config.yaml
n_kv_head: 8
activation: "relu"
norm: "layernorm"
norm_place: "pre"
qk_norm: false
beta1: 0.95
seq_len: 2048
doc_mask: false
MLP neurons of a small language model. Each row is named by its layer, matrix (down: output weights) and neuron, and shows model dimensions 336-463. Each number is 128 + 24 x the weight over its row's rms, rounded and kept within 0 to 255. Numbers have three digits each.
After each neuron's rows, "fires before" lists the tokens most often just after its 100 highest values on Wikipedia text that the model never trained on.

L10.down807:122143149115125134112155128113145120147091118051138137154153150143080087108151097142135130117086145129140110096141079119152159133093134119092079103119141131147164091154165155105169120119128114121114147152177116134147085077117089119147135118138140116134107140091124136131123105175115151120090107155126126120139160162125100088127139099137139116083105139138118093145153123122114123111158
fires before: " |", ",", "ing"

L5.down409:122127128101130135123134128107089134175107126130130120168165152110135137134131137055120140139110137183119123121118152129107151140134087156121147113155151090112152123124188171125128130099147126135149083141167133119138165130163098133136140095100154097124109119102117141091159144120131174099095133142099144176114123081095092134141125129125131115132131161113114155155136151107151100091106
fires before: ".", ",", " and", " in", " of"

L10.down555:100143125130150131168090162113105151167157104095139136142123141093156122107131110107085108108107136142107166136148145102157109130122140158111117152107132156119113087148134135096113147147133135101179168133097109099123120104136160167131103102172126150158106081126145127110127128135121140117101134158138175179130123078133171109134115167091203073112119149096144158072131113125137153107113
fires before: "s", " of", "6", "8"

L10.down581:116130169133162145154084132160153082134147072122105129094162123095100096122129113128121113103120121119097155156113116128055150127111112151148132086141093092114118158113131134110126140114114134128120126116147124151099128128146096115120144118101137107137127139111119100141131181089138102122079138110096165118145155164136129140129127118136134173098146169104150155167144079137141125168133
fires before: ".", ",", "'", " as", " ("

L10.down134:142138113111111144125076119146107115154153128191120173124113104098129136134172127126133105180125098150122147132140151173087104149117113126151171125148114124084159103129110140081109122131139093160151086089164116180112156155162131124100163079136093148130089124113112086074149164119164147108168178092175151063178114141113125130128123098154112134103148140111148128113116170133126157180128
fires before: ".", "in"

L10.down159:130136140149144141114127116114101102132166133085188121116148118162101151096159094150123181109119110105119100127162162103140113126106147119115120122157087094105146091128144142130100106092178123090160101092137112123128115136137122143121115103123190114144112133134098129159104125157128113106103085095148153144126159089178110115087131117093136118112123119158101114066113120141106119175116
fires before: "s", "ed", "ing", "1", "es", "5"

L2.down329:188119155137105108170131154075127143109076123102093123137150118115173105106124105149135148105181166155134133136138129152115159114110111105132161111123169154133125143118133076120150093146138143121151147165099114137101147171124069123120136093118127123118113145106133115093092156158147111101109136141107168166133112096155144121147166154122162152121131120156108098148097157160144093109109
fires before: " as", " the", " in", " to", " by", " after"

L9.down35:117128128138125129090135122078150111103143139145125083167151121140121149144159094087106129140127117133112140090133155107107168147176092140151092097102131130105100180116138126137156110124160133102162133099184150101107127116143145122139145141123107141184161140147149144145106142126124117127142157119137101151138110149095132114111119127069096104161114128112148146145108125140084166074084
fires before: "\n", "==", ",", " in"

L8.down962:117098136109158124145121150096150124082155144111145106110161105151173108102147119059126141103189155138112121133139149137171169110158086131152116150118152097102137134120108111145134126148134096144099153165167115142133128093098137090136109127162120133149130161118127136153168108136168127116106177087123145122189132123114146148157129120141105140132117105128110116151166080098141113086137
fires before: ",", " the", " ", " it", " a"

L10.down482:148123145088131121139118113126115081130151150112161104149129147135137117125145154129156177129133162143163135114110088139120137132129127112153125096140121072137126116120099133142117164130105121144157116082103140152144167113126115099123116135168084092124127112104097095168123127099167106136119112115088131111126124134098121116125101161081142126120149104115068108149124115196102094114168
fires before: "s", "ity"

L10.down938:180103176124113139141112146132146154159104164078124151090115135144148126127117118139090130099135104140143128136143124189117167084119128096097135105098143114163122119084165143170110165105124116110144105138141135163125145170148123157112116136123094159144146154139153135153157145131065117124088161148129160165092117161130157088119110123157157102164124123140179107131110109155137140106107
fires before: " to", " by", ".", " in", " as", " the"

L8.down722:075133170152155153129128089135108158087109118128105156125158100102131095146144139164165105168122114142133132107111109134134139113120122122116130164146140125144117114140122099127172130189108128096127151089137134097139136145150137157090103121114161131139140110133102121133136101196163136110146111154179109118152130158149118109117140167094143157148083153143109170124123113122099139113107
fires before: "s"

L3.down693:099128096145127107125106155146147119133101150083124182125102123093110147084101111130098115165101144128081107153140109097128151154104145107144140173086134103095110138146150104097113142135106165086181135121118115141163132139090104123109132096113133152176104135158138140081079120187114164152094119116080098120143111092101137120151170101128110154098125129163147097126125100112112140121186
fires before: " ", ";", "ley", ",", "el"

L9.down74:125117138086102097135179135164110087119186131175172121097069109117142133124125129168118142165139111141129125078082109117172140098125170127137162103157133181142080141148119133147160138109144158163122099104142158159138140090141128148121137154110139111186181158118107149160131127122175104178122147142087122120138161116196101090130129124095147133158129152147145148112150144120121110107130
fires before: "s", "ed", "es"